Part of a small language model's weights.
Size: 16 layers, width 160, 2 heads of 64 (1 for keys and values), MLP 640 SwiGLU, 16.1M parameters.
Architecture: no biases in attention or MLP, untied embeddings.
Training: a variant of Muon for these matrices, 7639 steps.
MLP neurons of a small language model. Each row is named by its layer, matrix (gate and up: input weights) and neuron, and shows model dimensions 0-159. Each number is 128 + 32 x the weight over its row's rms, rounded and kept within 0 to 255. Numbers have three digits each. A neuron's up and down rows have the sign that makes its largest values positive.
A block is one neuron, or neurons of one layer that tend to fire together. After each block is what it responds to, as a language model described it from the Wikipedia text at the highest values.

L3.gate24:123087153135101171173161123103113185181141128089160135130094109131057143102124158214079134164103057151140147135089136080105164106173111133186078143096130123144105108156071079100109140129193076126112112122179109095128154103117100129130040138116101117084182089119099159161086141143104093132115155137140056085114111148152055034158112117112194126130165121204161154145100123086146138158102138129138131142101166143126148140127135130093089081099112099140135144145110091111144155171117125
L3.up24:113073142100107096087086195154145130121140160102101129108069158124072115161114152139193120094157129170145129105122122061072167175096127117154069121101140154088151075133044124126100153167120108132140117161133123105144147099119089115122077106148093111117165060144066159135157094131145096129140103100108097094145083157144116120120131091139187184119122148125055171166073092145103121128088072110116075126165078120132121111120219131159157153145092107134200155160165114173085139141113099
L3.gate59:133120181038095131085137166154109106074126129133097119137102123111145050111115166158129146073140124067143115123092112128056119094143144217093115140173111117162126086117093194146120160130127121168084125074174139126046131156110160080147064077167118130115080098149144102125104116037138079115156160139155170116123115139193135125138135145100132164116134174176199111153127098096129134171128153129143141162084100151156091122172130114084124114108115130124182193120154123129127087152126098
L3.up59:128135069098115165078115102153160180151124138100092084176177115115083104146134123132094148115138139136128119089147130140134127119110104204204145091107080175152108090114175092126101106129162185193109119133129142093108153186091140098141133157185135119144137136139138106153131052116122169078133146112131136126098152153184202149113128093142130192061103112150182107140137136088124186171167149097105086146080213152120201101127184157116074143099139155147166159155091079146142135142114103
L3.gate71:084163091109198076155161101149134165135079122105154108144131141118089109126155126110074105163106104206145141105150121097115105134111105134130169154119095106110150122132133089175164091078133147147137075137116146102092069148115180130130111115157131133109156091114104135049111110100111126070185099097173096135073115127081146106100171137115156170142117090187138111207118141101126127068181121042128145123078070191126113151148144076095082126089138131084130141138162100105158129077202172
L3.up71:125113132127147116116169094086119106098179143126090161187180125080160141121142153198172147113185072077135136154091123154103132159071155165046151152119107145169107079162127146120142133119078139113125126135115126117143124173152147152092179144195088127139099098160123148097079118097177085138151165132108166063067202140155077095163114055140172189099118131145150130139108108115153144191139114108091086121105170115181076134149168160168118121190068123119114138099163104141110115136136152
L3.gate225:102118140106151087118143153133126164121080148116089143162123116098074110187182123152139142173114111082133123086165161131164137143097129169093166115110095134198167094146132146122169098143145043138117108192111110196085127124179165088126125178154094097062153111092091140142144080118109112130148140105174098104102088126122136151085130098108188153149088148127176153142129158134199130124103092088138092079080107125140187202138154073061135087113115107116093120130147158158180115093054103
L3.up225:117135087122105095141129143126130118129145184158173125137101210123090114148184134146119126145192081090080129118143154096158086118100111163148205134139105114162197147086077076160147060183110099126121149164136094091089136137156132095162087104139130137107152039102181164093179109126079115156146155122149171089055108163158115095095189152103167132145110130141085142143109116103147141134038169095092116119071138093161119129137124127103105097127114134143149110117068188159153165148105133
L3.gate350:075112148150114122168173118137132104160098139122109106159132174158134092166193183183139089104113169139127124175114167124144124134139164114160121086132046137192176142132137174129125099102130166125163162109135145114104152095122117092169148201150161135046108115143127120162131110146162074121125137142171139151123180120156156122135136168165125075071128135070169103123155223129140144119114149125176131148093133128096090120164175135105102134168167113090146096153150106102107182153081254
L3.up350:116163131090112137151048152158071177152210126094151132133166174084130115099127149175165108199073141087142088136106126098128112157109118090132168139155136097128126099143170125119123112066178164176080057103172139152107179133103165117133106095193128145143113103135149153159172052142109087123115192106112082058111120123165093106121103206126190145156131175147146119141130128105172094154087100119165135135075138182133159152139138134118127121120141106087116095114125082113101144173088087
L3.gate520:060166140088146147193123142164140114143137117132113123152156137083025135135130121177095114175180021149157090148133125139115116129129121114137135134144164134157140091132137119134134132143143119167153101112130150122070140069090159077167128114172122115118145123100136204127140096133123114157136182128167108052100088113124160053128097114176187097129113128108115137152135160032158123155075118066155069102067114121107187113166178097063115161145138119100162139131129132140150146150096112
L3.up520:084137145080183152167136116129173196096141154121102128148148164139123062168141110191145106105126062138111166060150155112130131112156227139118130130087129110140139120158091047187177112167114088181151088132158088131129184114104078174107077056106097134105133098114095113081152115103147121115087140143102074096124167149113160109129143168131158101150141091116161131129101128087127176144137137124141076154127142175140152168131157068124096078177086085147123141172150135200113129104118120
L3.gate533:109148127101136141128103166125224145145160066174071116164104126084156146154109117117084112079126099135153154153142093068116172116194112073149144117141157113181158166138119115189151150180180126162088085132152123224106113122118159127180103151156101104091116119077140141115160105117142097142174122180100127121102165128121170082088083129134155132142124105131125156194109089058114118148108172124197145094105156114144140150165173104098136101112064085145144111137139105124173111192069117
L3.up533:174152131185177063146139120179056086125166189137158145160153154156154128146126199162129144077117140105097136137115137157111143105101083178063148117158133159141121089178098133095175146125070161153133111153183075105160082120138080172149142089106117156196096116169161111119166082130121156155123100117117109146088090122079131126164095133197154145129093146114152113122150154118066118160163119071068164168154149108149146116187127126164165177139125122172179126098129106160105094072111089
L3.gate536:079174111105101092192097107111165103107153164135095114121117082181096148131171125123087164166152125093087137091112148154075140169163093164132165132147147102166186087128139127208189108073149086162176088119099146135133120105133149162123101108158078143153153103102135108045130136190135142107142124101128148116069100074102142134143104119147106139156116079109104150148107152095107170230090115160133120114099123108076126093088183076124134113161167037126150120150127113144153102111068118
L3.up536:104207123051175166152126143152063070127139106171078091177117147104097113178077174106113123166098128093166069168146160096118139154119058082125128139123108131171168110142143142114160141106125098180171115153152137134115092083109113115156108094104103138150206101144105150087136109115121119154088109105191126122123158094141151124109147093099151163154097081151170147185132143148143090148108146086126109118150087164140132143145156114060160215104104145058195145148122178130137085158102115
Responds to: Wiki heading closing marks

L11.gate92:183127131113162183132115174163119077157131137093143111096200122152139112084085130106110174138143123119168173063140118034105094158120147131101133071073159210167169152120067119126108135155202146156123124133107131174153160096122179156158101067089109119185152115084079155173172144088084132122142197172154152070127154148145155113165141143159109155071136135099141140144109129115126113175120109124193129137141107139093129152081126146130139140127145160116179118065103160087112082153129114
L11.up92:155165126097163089100143076149141152158156121143143137182107115137194147140165157098143137116114142117145102121187129106157161123138136115095197120094150150027146167179154112072109157131129156076106164112135113170106089125104112170184175152138171126125097161121160101116172117171179062090124180121109141145124151145153120074092156173105144098096116188135140121132126058154159191142072112127186156131032158102091126139154181144134141106112107129115146161156206161127147099117129154
L11.gate189:113096138218099151135073089166100162104151084103144121120165140145177126089117116104124168088115101101167172112184149104124202154116128061153185131119159138139174146105122139143192156139121109127133150076089199183172139139100101090137119177177138126105150100122135118152120142157122087097139110082160197104100084085153136104112122172125123077124179146067205077141097123156086139131076098074117134125109083171086145166098164133076121147172121101158144096153114106130116089107159128
L11.up189:131159042112105125180126130133134108135120142139161106145087155076125095176152164096103101130099122122115121143104136157137177054173167103129152095146108151154174155140141120094102143067122118138141090113169084184144122106147157131153123103127168102070096144056167148109129104119093162126096152190102109154164150141159100104120150174082158166136134138090142141105147097100208196163129209185081116156127132072131157111093137160150096204173144125121128109039155102138146110135104190
L11.gate265:099104168152173165179086109085153195159105101118155107091118123095143073128130132143111134188113070086101126135168116153105177132149123154148073107109114096078145154185129124112089127150123153113090119144114173136105121170210115138163154169136135111086166176142196143136106144153124118123121237098149151094147126149119087096163187152098155139141117139080105125130157104152136179119091162120120163160155132149125055137118113100130068092149092124108187135128109159012143111098159124
L11.up265:107161158137114157121067103171165155124099106105117131123064161118076103117121148136165137106144163170109135068102059148141147118112133170126128140140085152130149076194070092186099090149089168177127157096156152028105171115147095151138144139108152094167168114126190164144118185131116107106134174169155141148121146111176105132164135139092108186113101094155113179143108075116088115075068127151151176115108125121174136138145139083170140113142129153171176097099059146060113100165112101
L11.gate272:143088128095170132146109185172167180175116120147126111123106074088155139125146118099101164143114138123089177122126086053107129193144118175121154162150198166152156106137148206169146104127107120124124099169179198138110123098144155112134110076137113132179098128155150143114149199139108106138120208062144132135151155124134165185114124096123090092087145183136140132138102138087108143157099091124172158182091128134189119122145180134161111209116054151100124109142067140141178120134096135
L11.up272:118108116152198156153163131150098119171114128136119138104125130129100159195168145145090146129099082166118159130110150132175180099161063148119155149117122119089100151138125162073159058174126163148084152122153116168118129167160139119187115125071116090102131205142096200087072143174149111115162172149170107123109137147160109157131151154055067155110172174174161110140156121142185131055140152117087151095127138137192102126195112136161133161095097171174176142104119176102137121109134162
L11.gate301:130062096150088143158128124149195145139111184088132141122168110162065078164136127122148157163142115101094129134136128146157130100108141109116145135062133128102141136156119182160132088133128188113113114065203171101148139218145138188135116120107128187076141127122066170143144098199162132139079164071068146102072144104121106120172151147136124143142218154165171128138138113125185207126127172114119151150137109159111144107127156107118085119148133172148171134174102100092073142101109141
L11.up301:128136114137102148139131126130124106089075100084145138135117137108140159112128145090131135102192188174113110149161181186139165085144166157110145117083145202097171110112130108084174116192123168111132157146096188133161102190164108117139158083164135110126093124145098150148171110103118131164113082195110159098132083130113123166133129132082080166105154102124188138125158078125154150130086127176128056066081178193101176073151104153136147143136167131175075133072182099126194139128132106
L11.gate379:084086088148126110054104113139137119144082113162171123122093165092186112110188119142110132113179120086082104131164152109119087094085167145096088164161137140131163171143142131089095192113094119108135157064112112138135116070123172181107138144101160141083148141151120152104102133126108117160165212107128077116102117099053127150101110129100141147133129116158169143147081133070170203093114147182088104124101104141095142160208174183195134143095180163090117132164139129109117185131125134
L11.up379:154111120186144109103092126116170085061096120076118090117081102114103132145125069133154137182138036116091088129107177151140158115095169112088111143144117140125108089168191135140125099134122126112126091156154087111145147153133155134157114120117188111097163136150180186124112170078085136112119198149144114153096169133095130169163101144105146124154115143131106147149099118139156166157122089118154034182062216144164172113098101191146134121113104187165128107153126145064155160083165124
L11.gate439:109134166099147070086146158162131106148159104131086093115170137111146075122141094110096143169131131076062121108114141118119091151129075125042107198136135182110141234119156092131122118098151150119112156148193170164136121187118154173150122156152146144085073113151135220114067155125128145122135167118171168120111112104116119169123190142155124116148162109146109205098032122137111164128088140153109112121056106120117126126140159115145116102122104156150118140155138143072105102099179095
L11.up439:155074100135126104110162182168106102098076073172125141097161098096077165127187145104135104120158164149163136131102163103125108125086132097111108090129088126087113125108201128120065155157136097165105169104103120140109145117116165125119151107127149108084061132122125106060078132145120141168110080165203146179139128060074133171082162117190156148132131173108116114091112177152161137130117161146117113186068083144100085054117154130094109174177147171187091149116170119130150134114092121
L11.gate601:124127124145183138135122120081157105093137105137144092118102170098123156121173130146076153142175153078084095145166077186147056073120141171113072188100110175116102170173165117154153116141153118121083139134153145147020154146105130117103150086110159152198144089073102089093150145115084088146104122144159117184095090168099050190150082149151093122156122114092154140160115203170134114154135172144165130168145092106110147149133152120104121140133095171148169125095110092173159131130115133
L11.up601:107105107150150132123121105134098197079167169134168132117183090086119137175179109133126176110111125149137124143109164153150146121138122133144161151083147136122123164095157131131102141122110163132184196121184194119144142140134136108135125145072143144140083105156153095205134143206109137100126194197103128121103081145055164149114159125139172073122122131081112130082092117081181132079131086114155075120100120170138072138141130177109169182235133167179162131142131144110090095138097118
Responds to: Perfect auxiliaries and durations

L10.gate202:115148165203170066118108180117136112174125084094064130147173163092110139133118140097069109130074091127129164083145068141162113154186103122132046109130138104118146075135102096124132150127128107125157134161091143203149074126109125142112125118141148065136111114127142100166122207111116138108169092087077101155146150079121128112125134175159127123121184168082199112076107101187128064143131208127167076167152068137133147139097164168153112094113147136135137108100137098150148160113124104
L10.up202:121148130099104080127125176109137146137127190163058104131167084119096137117136114138132174141153102122127067134149142186158100170129059155124066106137153093128120159117120160134136081153107169116115169118111145159106109077187100149196174120138066146152097125115158140069081146137119130119143096124094143145140117072069171185175123161211093117157116138132137172061163082141153087123090116162147104127155114141166168131134169141134127030105080132093191113114172130125074105095106137
Responds to: Mid-expression continuation points

L11.gate46:109079115111169135138129110105160159129099137134159093123170150109135132161134119113134092115065071161149085080145170169087106123188123119136153161070078132136133089103094101109188105093140090109131123149109166111074161103124172141149141087145166149173139107118190072132126129140130104169112160123123119159145114190061173183162083197124082062119150179176119085091125179083123142172140164128057153139103105196152140126138090157155141103145098098118167147117144133208134100067126123
L11.up46:142123173159152113135111132144100117100119078128077113112119171092158156091147194123144107130126095148142068094143129076145118145168125078184111107158145131091093108153079147182135112101098136122061141119117149100139138125161142143106176144195145164180158050078173155158143213112071117114174114141109149151125160107033139118133094172106137120092092130120145116073151097156176161116118171141123084203140109141127177114124181183115100124153090139068159100112074117100169162124100131
L11.gate94:134109133181071180137123133182150073112171124113101064091173089177072122141122173180157137161154144090114130185172139124170107166206138164154160130147185141137177112099140121172172141114132057147137164099090114158119179147097150154077115106118134133107134146128143104179120121135134126099118084123098103136067139125123174127119142155187119058137104106100115145135150099112075075155163174138128081191104091153131173108151183131125175121086114082090113134121134155135195066115167128
L11.up94:194166146118147114143176149112109118130104133108127150147163145091164093185104139186171191159135131085110138127173124114062147205121113118104162189117141157150140111137129116100171039121172154107127122144068108148135078088065168148058144154164119097122103077197132103132109149120142142163134067086125110109173095144135151119120100112076126098162090144193110110117171116103103061174133104108140104144086091154154147138136073150141104106087118120084078134165107185118178142137169154
L11.gate125:126114136160210165129084131148135098164095097125129088138156068114089076117109118052142122137132138109132156141060133107170160150127111118128085096109118138132152085091121174160111093165104095134142081147117172195086109105072067152164142171116104137173152127103081108162182165082077160083139189117063151162120104122113088139116133067147077147206113129145101134100152149156127145122184105145155100091110179113090116144162179091180191168097150129131125122164130110151165087127162121
L11.up125:095093093125175116138097179111140117122126169092123146091115200086089125072121062069175179132119101175165126142101140080120174160103139139075111110124117142149144124160122123118052121110114154125231096161138126148129078104131142111131132138123113089132141137091118107164191109087089154075113115171139094156117148114136123059125169143085110101103161120115200090105090103087118110151104182053159108163195156151110157131098131157162149137127136138161203137072146161130123073136095120
L11.gate159:082122180106152095125186161146162104112079076040123113158143165109115114186117115156136108109107116096109147139093141054106180099138094133149132097153110072090129109160128090122106128124139103083086104186099143091154132163126159163115126100121139153117204099075136114165156166119125144051148138092133097143131148090119136124121117113115105134116083098108162073123145124066109146172160100136093125082177073131074134122195177173130097143128152094204109113155144179141087123088205088
L11.up159:094146143122117126147120125136156187118127133112154150174147144153097149119137044128123080097145112148159112060111150161110134157184130198144184116107118201119131120150194167085098139142089140088083119158074136088216132103149110135168094141152189137160071049147178095120129175132172086156116090132116215100164145097136152162155167135122137093151108105132142165109122164105111152109117125100113111122134112128152123153196152104141163135174096102084185117141129031104113110123127145
L11.gate232:184131145112153156115082117132159100129158158065134120147145074181051105069086136153119147148145103093070200146156072117156163123091134124152130136133138153166129094148109187080158129185167146231114150142090150123090096135106148163133122162140110107151135134132156103152150073098103114131127131123064204136059176162174100166148151131149111135122171152166124177134135091081145107121135142159102116172146181126132152131115217138083150151180174158138140125151131163109143142085147089
L11.up232:065130075136157138126117151191193060123121072115145143119175084075126115114106094164140189092076159124129110136122146159127128102139127124117162137171090069143114140087157150086139089161135173113148156097145127137180137106073183157150125122166084101095099115127149143100135160170139097062087133069082162154075141126127136152076041147111156142123147134111127152142103107098115099180095136142067235127101148127141171141104125118126171139080150120145075151154093140126120089150067099
L11.gate275:109187184076127119147151108104161134153096099097156147113186162124109168118111085184146136088158123085042152091111062131146100133149095096126130184116098079110146045159093193171142087097142154100147100188108159118122104155107153116083115120084130194071101068189201095120082121113134127149085156097135118151101135189085108105135144120144137136115179145140147118128112166116104121083129108168144167123129124140101156104102153146096188177151126110106163122096111148157108068127171095
L11.up275:158177089109119117143140135101180189102125164082147114125131138163155165193116120126115112097159080142144097102065135125144131191131109169127122141214123067144168095169121147148176134157144148140101106147098098129061136097149130162118200046126054133155153163181106098162170157123154159121137184128095172171144086108140089078145165122146112114130125201176125116115101144077115126085162120144163143116176105118113131093118138063138129126159150102052088140129119150148119080132131061
L11.gate515:108132204157144115125057144160083139101124107105189091109099136100115092154053085144116136102123139145131134127156097116167206152093141127125111175118130124099222107113133135178171128117105111105127091168116117115125140110091200099021137123147117115110121090174183109129132099047129151083067064116146175100136194168128135126124184200118111112154145150117094115166130106146079135072134151157118180148119136122119107072133178126096137138153113120104163106137117112112152096087142118
L11.up515:166122083133129108105098112167101066175114129145100121113112103131142129184100089149123169098130159157093065101178112124184143129142080108073077138147121127159130127140094218156099113159109163140114097089094153185169093131125066155073143065073166188144105065045111123120114079162137115190150123074107050184162113101117142118098139141138100091087154146100079096128164116092131117068121119138120142068095175180169118136140107121149145170097148124121132127111136115140133131154111116
L11.gate606:106156135107197129164131122142111147077148103142110122176135120104109078092138140153097141128122124122075107137091060082146106156194122109093135141120162115144175057135059090133133118194126152175130114158031139152122080159157177152118166110140142116182155184127127169090126154081148081119146147117095168138116130171118152122141187141189125134129126142136185172112064141115080101167076143134153131153119161132088125119155157166145116132074095173094131125172147169049044129128125147
L11.up606:161142145154121127141142123156113111150101101094134093158180147169124181111105124120098095168155139102153070140148091154166142069167110141128155099111143156139167147090108138113054144133141117138078190108067103195112138089116138137167130149131114117108083138104192083150111158135170090118109146110114078147186109089084119123108148140102189119093111131066118160128136103114164130078148188128111101134150013156085132059142120119128187079126117146145114092100119178210093150071138171
Responds to: Decimal points and place-name "the"

L10.gate4:106094129136110196152102094145139155067160100126162137108096167101120126170148178133071099105132146145153096142176125119148132110100145119138099167109097087136191112167120127179118168115186141098112144143174179057119042156140145122107162105205100114089156103093124133143100170144117092060121132148105183124069081127112113124185101101168119134096156140140187116097201143114142192131161118134128150105098075134074132148124196115129130093103098152146073113111077096113088120162188111
L10.up4:071100115148135113090086089138116169157101104161147142122172148118143144140172107100096121177102125113103124124167074112162132086092083182127140098040069144129134161156114125219173122111149126197094103086158131132131117094130232080105168133118136190146132126129138157144136093157140154148091080149113148125138069140064125139122129161109173150186157149142171146121125139112159155107090135149122130172044115130122060107156118079170144140117128133070144163105165080112165098166094102
Responds to: Heading closers, passive auxiliaries